config = dict(
    num_hidden_layers=10,
    hidden_size=256,
    num_attention_heads=8,
    num_key_value_heads=8,
    head_dim=32,
    intermediate_size=512,
    vocab_size=8192,
    hidden_act='tanh_gelu',
    norm='rmsnorm',
    norm_place='pre',
    norm_eps=1e-05,
    positions='rope',
    rope_theta=10000.0,
    rope_fraction=1.0,
    qk_norm=False,
    attn_scale=0.177,
    bias='none',
    tie_word_embeddings=False,
    parallel_block=False,
    init='normal',
    init_std_qkv=0.032,
    init_std_o=0.032,
    init_std_up=0.032,
    init_std_down=0.0,
    optimizer='adamw',
    learning_rate=0.000759,
    beta1=0.9,
    beta2=0.95,
    weight_decay=0.11,
    lr_head=0.0061,
    max_grad_norm=0.5,
    warmup_steps=297,
    schedule='wsd',
    decay_fraction=0.899,
    decay_shape='linear',
    final_lr_fraction=0.0,
    batch_tokens=[16384, 32768, 49152],
    max_seq_len=512,
    doc_mask=False,
    train_tokens=498900000,
    max_steps=15267,
    dataset='wikipedia_en',
)
MLP neurons of a small language model. Each row is named by its layer, matrix (up: input weights) and neuron, and shows model dimensions 48-175. Each number is 128 + 24 x the weight over its row's rms, rounded and kept within 0 to 255.
After each neuron's rows, "fires in" lists the words (lower case) most often at its 100 highest values on Wikipedia text that the model never trained on. A number after a token or word is its count.

L5.up157 [150  93 128 129 153 103 135 135 146  86 143 114 166 116 149 116 138  90 121  98 132 151 126 149  78 101 107 110 125  82 104 116 139 120 136 135 141 127 137 136  96  85 165 125 113 100 161 154  95 158 158 121 179  83 108 113 126 162 123 119 103 180 127 123 175 112 117 124 133  96 121 103 109 157 165 113 131 147 148 131 128 117 144 110 104 114 133 102 124 120 120 146 129 140 134 130 126 132 104 112  99 117 145 168 158 176 176 126 145 143 130 109  90 143  95 149 160  83 168 139 115 123 110 119 140 155 137 125]
fires in: "the" 34, "of" 15, "in" 7

L4.up301 [137 144 117 110 121 115 102 105 146 106 153 121 122 139 138 123 134 130 122 200  87 139 142 124 154 100  87 101 118 129 131 118 127 128 156 179 159 133 158 115  97 111 134 118 147 116 130 149 126 121 163 170  91 152 119 110 139 150 105 147 163 116 135 155 183 108 123 110 149 122 155 126 101 142 147 157 104 132 121 127 158 137 166 130 126 116 141 152 186 129 136  89 150 138  95 125 126  87  87 121  86 117 126 170 174 193  49 113  95 131 139 104 123 151 176 150 110 131 129 132 111 170 127 119  93 154 135 119]
fires in: "many" 21, "some" 19, "several" 9, "others" 6, "two" 5, "both" 4

L5.up367 [148  91 142 104  92 112 126 107 120 123  89 148 175  67 107 138 146  97 122 151 141 168 154 132 148 104 148 107 178 150 107  95 120 134 155 150 166 117 103 155 122 157 121 111 140 184 124  69 119 123 139 138  82  86 143 117 107 113 159 150  97 126 112 123 163 123 129  90 172 111 129 122 121 154 154  99 146 135  75 117 146 105 141  95 133 102 123 117 162 111 174 139 137 142 123 145 116  92 114 113 112 140 137  72 147 148 129 119 135 153 140  82 149 183 109 164 114 107 147 109 125 119  99 130  78 155 129 118]
fires in: "which" 43, "that" 29, "it" 7, "so" 7, "there" 4

L4.up453 [138 137  93 146 124 140 132  97 136 153 181 117 169 126 139  91 156 117 126 149 109 127 113 152 140 118 103 137 144 109 133 111 137 133 149 152 135 144 133 109  86 111 119  87 138 112 131 145  74 112 166 168  99 131 131  94 129  98 104 133 138 118 170 168 151 111 124 129 112  82 158 129 118 167  85 144 147 166 157 118 195 155 158 142 111 110 133 166 130 114 112 116 165 139 144 170 115  88 101 152 134 119 124 110 156 159  79 118 120 123 137 132 160 147 128 149 141 134 101 119 132 130 169 149 160 126 158 104]
fires in: "many" 28, "three" 15, "two" 13, "several" 11, "of" 6, "some" 5

L7.up330 [161 108  99 102 129 117 128  96 127  92 151 109  83 128 149 124 117 135 117 140 122  84 123 142 130 116 126 136 172 139 125 164 144 131 156 188 182  95 160 197 110 111 185 148 131 115 109 127  81 134 158  90 128 146 110 154 107 110 111 141  83 133 131 114 143 120 121  84 123 120 138 120  92 156 130 129 163 118 100 137 139 149 123 125 107 114 129 134 110 137 139 113 112 138  97 129 137 113 106 146 147 101 151 124 210 151 127 115 108 113 114  70  97 111 139 146 135 107 141  98  92 145 165  95 103 148 132 126]
fires in: "a" 65, "s" 4

L5.up484 [148  96  93 128 124 125 129 133 124 129 113 139  93 121 102 112 119 106 136 107 151 139 124 136 105 117 121 111 139 114  87 108 146 144 165 179 159 133 111 144  97 135 119 116 131 166 128 158 125  99 162 110 193 101 127  97 156 158 126 144 163 177 105 132 153 145 152 110 138  99 138 101  90 133 126 137 130  84 135 129 104  98 132 131 148 119  99 166 115 133 140  97 144 134 105 181 131  91  81 128 144 118 128 170 105 111  91 113  83 100 165 116 118 135 138 107 123 129 152 106 145 148 123  90 153  95  69 158]
fires in: "the" 76, "from" 14

L7.up149 [130 136 122 133 131 151 103 132 137 131 153  70 141  79 127 112 149 114 127 149 158 155 117 139 150  88 133 129 138 166 165 130 141 124 158 160 185 134 113 123 139 121 157  82 113 144 136 127  79  83 220 176 144 104 132 127 148 130 154 115 107 102 122 110 154 150 144  92 137 125 151 126 145 144 150 139 169 121 135 144 130 109 151 140 135 112  89 160 127 121 113 103 166 146 123 130 152 143 107 137 112 143 151 146 167 113 114 117 111 131 148 106 150  87 123 114 149 144 133 121 134 142 142 151 130 151 108 124]
fires in: "some" 23, "in" 10, "many" 8, "a" 7, "s" 6, "as" 5

L5.up6 [156 135 105 125 119 143 111  82 160 117 138  82  85 132 126  91 141 146 156 143 113 144 128 124  83 124 107 112 138 128 160 135 151 129 160 180 147 107 117 136 103 132 125 112 139 148 104 133 124 139 147 129 117 132 149 146 136 107 132  98 120 138 125 148 148 113 108 144 126 100 137 124 118 150 138 183 150 188 157  90 121 143 139 157  91 105 101 151 108  96 183 117 147 133 128 183 114 128 130 138 136 104 102 136 175 167 123 100 135 161 133 159 117 154 162 128 127 160 125 123 123 168 153 136 133 145 106  92]
fires in: "two" 32, "one" 14, "six" 7, "three" 7, "five" 5, "four" 5

L4.up471 [135 110 139 140  89  88 149 119 108 116 137 151 100 135 135  83 136 134 122 133 161 133 117 133 152 143 159 166 114 145 152  85 176 113 133 129 114 121 104 156 154  89 135 119 149 168 169 127 134 153 141 144 111 131 122  99 133 120  72 149 136  94  82 132 136 107  98 120 173 110 118 137 113 145  96 144 164 144 126 135 133 140 136 149 112 116  72 105 180 137 164 136 126 124 151 139 158  98 180 148 162 113  77 170 139 133 114 147 136 144 125 116 161 179 145 153 135 129 120  84 177 116 127 139 130 150 140 117]
fires in: "it" 42, "song" 10, "film" 9, "book" 8, "club" 5

L5.up347 [155 106  95 144 135 105 109  88 144 155 115 131  71 127 122 158 148 140 150  93 142 114 151 116 140 133 136 134  93 108 131 118 131 108 143  86 147 148 113 109 135 117 122 106 183 123 128 137 142 148 136 136 143  97  92 109 148 127 140 154 128  92  77 158 142 172 116 109 152 127  70 150 137 123 138 122 129 137  95 130 132 147 165 100 151 134 131 123 155 128 116 109 147 120 104 114 156  96 127 152 140 122 128 128 123  95 119 111 134 151 128  49 127 104 136 115 168 173 142 124 164 102 175  81 134 100 118 145]
fires in: "and" 74

L7.up462 [159 134 164 108 139 122 160  88 152 136 136 105 107 143 133 128  92 151 148  76 119 131 102 122 102 151 104 112  97 115 135 157 107 117 142 136 189 115 126 162 122 115 106  80 159 107 166 136  85 126 153 118  98 136 112 113 108 119 181  70  82 125 113  98 147 114 129 123 109 113 112 103 140 122 105 135 142 123 131 117 156 138 136 141 156 114 114 107 141 112 109 109 139 100  75 176 132 136  65 163 110 139 123  97 168  71 128 121 158 171 103 126 124 145 200 153 146 146 131 127  82 113 125 100 164 158 133 124]
fires in: "the" 33, "this" 15, "same" 7, "that" 6

L5.up5 [149  92 133 131 134  95 162 116 125  95  97 124 129 122 137 126 139 143 128 140 104 122 111 142 128 154 135 121 146  64 122 141 116 148 143 189 147 139 169 143 143  93 132 129 120 107 142 135 130 177 181 121 145 159 102 102 160 132 126 103 172 145 104 161 131 124 146 141 154 129 151 136 136 140 136 154 154 113  88 115 178  99  74  84 172  86  81 155 131 112 136 159 137 154 138 130 143 103 145 122 133 121 140 113 142 115 123 113 118 131 154 152 111 141 133 110 143 146 101  80 109 127 164 158 154  98 153 134]
fires in: "the" 48, "4" 6, "2" 5, "3" 4

L7.up464 [121  65 132 111 117 126 118 109 104 148 127 147  86 115 113  94 127 129 134 134 129 109 129 146 117 114 109 129 121  90 107 102 142 152 175 177 163 115 129 143  90 104 153 107 140 159 151 112 119 121 173 160 138  90 131 135 142 163 105 189 147 140 114 134 158 151 133  99 166 103 137 126 144 163 130 169 152 128 140 124 145  85 186 125 153 119  93 159 146  75 176 143 159 106 120 174 155 141 119 195 126 122 114 143 157 127  94  86  85 126 127 106  97 176 186 119 138 110 116 111 132 116 150 131 171 100 127 109]
fires in: "the" 28, "and" 28, "a" 14, "while" 9

L4.up154 [162 150  97 119  95  97 147 104  85 117  39  91 132 158 160 121 118 107 120 132 120 158 140 138 121 129 112 120 145 152 135 137  88 120 140 106 136 109 126 159 166 148 110 100 148 191 105 133 168 132 156 156 110 106  98 135 169 126 112 105  72  95 129 102 115 153 118 120  74  93 127  90 122 159 121 104 126 129 130 115 107 100 134  57 117  92 162 101 151 142 146 101 110 200 142 122 144 143 126 142 162 130 127 113 119 124 117 109  95 143 106 156 130 145 132 125 149 137 118 122 125 130 128 140 165 100 146 120]
fires in: "in" 62, "until" 18, "since" 4

L5.up490 [ 98  76 115 111 108 126 110  91 118  75 120  92 130 107 103  98  95 114 135 130 127 102 115 138 145 104 131 133 166 135 165 144 105 105 129 137 122  95 132 134 123 129 157 128 166 190 115 122 127 153 145 164 168 121 116 107 137 134 126 139 159 126 152  83 151 112 121 144 125  90 138 156 132 152 135 130 135 120  90 104 154 161 139 128 101  78 100 105 105  89 129 148 108 130 210 120 164 147 147 101 158 132 143 152 106 139 156 173 135 102 179 101 129 163 127 181 143 139 103 171 132 128 144  98 163 117 132 140]
fires in: "an" 41, "the" 8, "anomia" 7, "animal" 5, "anti" 4

L4.up434 [123 113 125 143 128 115 126 129 155 120 114 116 125 102 151 102  99 122 150 149 121  99 137 123 161 142 130 176 120 134 114 141 133 127 161 159 165 160 111  99 156 153 100  99 185 103 123 130 115 144 146 109 122 143 129 136 101 148 143 133 158 130 142 150 131 132  81 138 137 132 139 138 147 125 111 136 113  93 156 133 126 119 113 106 150 132 127 137 140 160 188 127 133 134 157 176 120 159  97 156 142  92  85  79 181 122 143 133 119 122 150 104 123 147 117 131 109 154  77 139 149 137 138  93 143 153 125 159]
fires in: "the" 37, "by" 15, "al" 10, "under" 5, "of" 4

L5.up511 [144 152 107 103 159 118 175 133 139 137 146 132  91 117 121 105 143 135 157 109 116 116 123 133 124 102 113 138 127  85 140 126 141 144 144 117 143 107 131 116 145 119 152 149 146 105 108 135 110 113 118 206 128 172 166 125 162 116 141 163 139 130 161 134 134 107  86  96 121  95 166 132 160 125 143 109 150 143 102 148 145 102 159 122 153 105 122 131 115 113 156 153 128 112 105 153 155 118 100 141 123 139 137 126 146 121 146  92 138 111 149 135 124  99 114 173 185 123 162 112 108 154 128 129 124 145 142 186]
fires in: "the" 89

L4.up155 [108  97  89 101 142  83 128 115 144 113 149 114 118  98 131 121 144  93 157 112 119  81 109 188 153 136 170 131 107 143 134 100 103 157 135 169 169 118  84 130  89 127 100 123 146 181 132 152 143 140 141 157 149 157  91 131 144  80 125 123 121 132 148 129 116 142 118  99  98 128 113 107  89 113 112 154 158 132 106 131 137 140 121 105 136 122 102 143 111 142 118 120 123 125 119 104 137 140 114 137 139 115 169 102 145 145  97 124 100 154 104 102 137 166 143 130  79 134 164 153 146 124 172 143 117 173 118 112]
fires in: "of" 26, "for" 14, "a" 10, "as" 5

L7.up499 [149 117 169  88 142 109 128 125 138 166 130 124 180 151 135 108 128 125 154 159 164 148 103 121 146  97 156 153 151 142 172 102 112  92 151 139 126  97 119 126 201 116 139 101 129 132 103 118  94 135 144 186 123 125 153 106 144 126 126 111 133 131  99 142 157 112 125 143 161 118 146 105  86 141 133 110 114 111 136  86 126 159 139 112 154 129 108  88 145 113 121 135 148 110 146 127 121 133 121 137  80 123 131 195 126 154 101 125 134 156 102  85 134 135 160 150 110  98 141 114 111 124  92 117  98 112 136 193]
fires in: "to" 57, "also" 7, "could" 7, "can" 6

L5.up482 [137 100 152  99 111 134 158 132  91 128 158 101 154  96 131 119 146 101 121 139 139 118  99  91 110  71 141 130 158 140 100 100 134 160 148 132 145 111 113 157 133  89 116 107 160 137 111  90  81 129 132 134 118 104 117 128 102 135 135 105  68  70 103 132 157 142 134 101 129 139 131 122 119 130  86 106 178 138 109 128 168 146 117 143 136 102  79 137  75 113 149 144 111 154 154 176 110 119 121 106 132 141 164 112 111 141 145 146 149 119 122 113 123 132 150 125 117 139 115 138 112 114  84 131 114 116 121 150]
fires in: "the" 21, "very" 13, "little" 10, "my" 6, "so" 5, "much" 5

L5.up147 [143 100  97 144  99 130 141 116 119 138 141 162 160 153 151 159 138 109 115  90 129 135 158 119  92 111 113 134 172 109 142 153  98 118 148 107 169 121 103  76 118 141 114 130 143 127  99 119  87 113 145 117 131 124 121 120 141 119 158 136 106 103 123 139 148 171  94  76 108 128 134 168 134 130 137 179 129 155 134 146 134  91 156 108 102 117 146 109  72 120 145 136 107 131 139 126 119 100 124 145 143 108 156  74 109 117 104 163  96 148 150 143 135 148 118 102 131 169 142  95 118 141 142  92 122 120 175 147]
fires in: "and" 18, "while" 15, "time" 9, "20" 7, "later" 6, "addition" 4

L5.up297 [123  88 117 110 162 140 118 119 140 110 126  79 183 106 119 116 142  89 137 127 107 115 151 133 147 131 106 112 135  90 146 140 170 157 142 161 142 122 112 108 112 123 161 103 107 125 138 118 167 163 137 157 160 157  91  95 164 183 154 172 118 133 142 178 114 102 156  91 150 117 119 115 116 133  87 142 152  92 111 119 172 153 108 124 132  97  77 127 142 146 121 113 127 176 121 125 114  99 108 111 135 111 185 126 117 124 124 152 134  84 171 128  76 166  99 121 134 124 115 121 157 153 127 115 146 115 123 138]
fires in: "of" 38, "and" 18, "for" 10, "public" 5

L5.up465 [106 119 107 151 115 132 150 105 176 132 133 131 127 115 120 154 116 122 117 140 133  67 135 151  87 123 124 125  80 111 137 174 114 174 129 162 155 124 114 130 128  70 152 114 148 153 138 145  94 116 163 139 139 141 161 107 125 133 186 152 143 151 132 123 106 151 104 113 127 122 139  96 150 121 115 118 154 147 125 138 127 118 104  65 115  97  60 138 119 123 126  87 130 112 158  89 121  82 124 126 151 160 125 110 143 146 152 162 140  91 149 163 140 140 130 119 101 124 153 169 101 136 151 136 117 147 125 147]
fires in: "the" 25, "for" 17, "of" 14, "on" 11, "by" 8, "in" 7

L4.up367 [136 129 108 119 144 133 176  82 118 105 126 161 147  90 168 120 138 123 168  95 164 110 110 109 160 109 100 104 126  78 142 160 160  98 141 132 150 145 107 131 109 124 168 112 136 135 131 155  98 102 153 139 137  83 147  72  81 140 160 125 103 143 164 103 120 114 132 105 143 101 177 126 102 153 118  97 164 138 116 146 129 101 151 156 143 128 146 115 160 151 131 126 120 153 102 156 121 116  92 138 123 161 182 139 143 142 152 113 122 124 147 150 136 142 111 100 115 134 105 160 138 146 132 124  95 126 144 134]
fires in: "and" 83, "of" 15

L4.up51 [130 154 114 133 125  82 115  98 116 109 155  96 139 104 139  90 152 163 100 165 117 122 138 163 132 123 134 177 174 109 125  92 151 122 128 107 128 146 128 123 166 109 160 122 126 150 113 136 148 105 146 168 166 138 111  77 107 115 106 167 125 100 117 141  93 159 103  89 109 128 154 112 143 133  92 109 153 127  94 137 121 184 136 102 134  99 141 121 127 115  99 116 112 142 159 100 109 131 145 145 148 145 134 104 132 162 109 120 149 173 141  61 124 169 114 138 128 118 122 162 143  77 135 125 143 145 162 155]
fires in: "in" 44, "and" 12, "institute" 5, "internal" 4

L7.up273 [129 128 113 130 122 179 176 104 151 128 128 122 136 102 127 108  93 137 166 148 116  90 135 132 106 121  97 104 128 129 100 177 146 122 145 141 181  88  97 142 117 120 129 111 105 127 133 124 122 140 142 146 151 127 109 111 101 106 135 140 124 132 123 143 128 130 133 102 121 107 143 150 111 117 100 136 159 140 115 115 148 147 128  84 106 106 100 163 135 119 150  73 156 125 108 136 103  89 114 138 170 134 144 114 129 138 122  58 105 140 115 155 127  98 142 134 161 173 129 112 119 135 140 179 127 140  93 141]
fires in: "his" 26, "a" 23, "s" 15, "her" 10, "of" 9, "in" 4

L5.up266 [128  90 168 148  86 103 146 105 141 151 131 123 150 145 121  96 135 164 133 127 135 115 123 121 103 157 135 131 163 109 110  99 136 110 149 167 100 109 100 131 169  66 108 127 150 135 138 100 100 141 142 143 146 111 136 105 174 109 151 157  94 133 143 150 102 102 110  78 150 117 128 127 108 173 162 123 107 106 148 120 121 145 137  73 132 116  46 135  77  95 151 121 154 129  76 152 114 141  86 134 120 125 125  86 161 156 133 132 116 153 120 109 148 149 132 112 101  99 157 111 145 117 152  86 142 151 156 158]
fires in: "to" 35, "never" 7, "and" 6, "also" 4

L5.up411 [140 114 173 114  82  91 127 117 150 143 136 183 159 132 146 107 157 140 134 139 145  86 118 120 169 111 111 140 146 102 136  92 130 106 149 148 144 140 123 159 152 159 121 145 145 143 105 100 149 123 131 143 156 108 116  97 139 126 151 124 122 140 161 171 121 138 165  80 145 138 153 153 134 142 109 166 118  89 103 130 128 108 143  67  97 119 123 113 116 115 145 104 146 147 118 146 106  78 128 130 162 141 153  66 152 168  98 158 107 151 150  98 158 130 154 135  89 110 104 102 141  89 133 119 130 103 127 139]
fires in: "and" 69, "or" 10, "t" 4

L7.up328 [114 130 132 103 117 152 152  68 147 127 153 141  88 158 148 111 137 113 105 140 163 130 104 112 107 114 183 142 106  74 171  89 194 160 168  96 137 131 132 118 111 167 142 104 140  90 121 152 124 118 136 141 140 111 120 123 106 154 121 144 105  95  95  93 141 117 140 122 118 125 104 133 114 106  88 137 168 122 111  98 157 130  88 154 148 110 116 150 114 107 108 119 127 159 124 137 153 103 128 121 104 120 130 104 113 109 104 143 116 141 140 144 113 111 150 156  88 177 102 144 112 104 152 138 107 169 115 132]
fires in: "the" 56, "s" 4, "your" 4, "a" 4

L5.up140 [155 172 132 102  84  95 147  74 161 133 102 164 114 139  92 113 159 123 134 115  70 170 130 153 153 130 115 146 139 122 162 102  61 147 139 148 168  82  92 113 131 121 148 127 132 160 100 141 142 127 141 142 123 145 132 117 167 130 129 183 124 130 145 137 108 106 125 116 144  99 144 103 141 126 178 129 145 120 113  75 149 111 102 106 135 107 150 142 114  99 155 129  94 158 137 116 125 102 146 156 153 139 126 140 129 139  99 102  93 149 173 106 113 136 152 136 102 130 130 111 139 132 130 128 167 125 120 179]
fires in: "as" 78, "consecutive" 4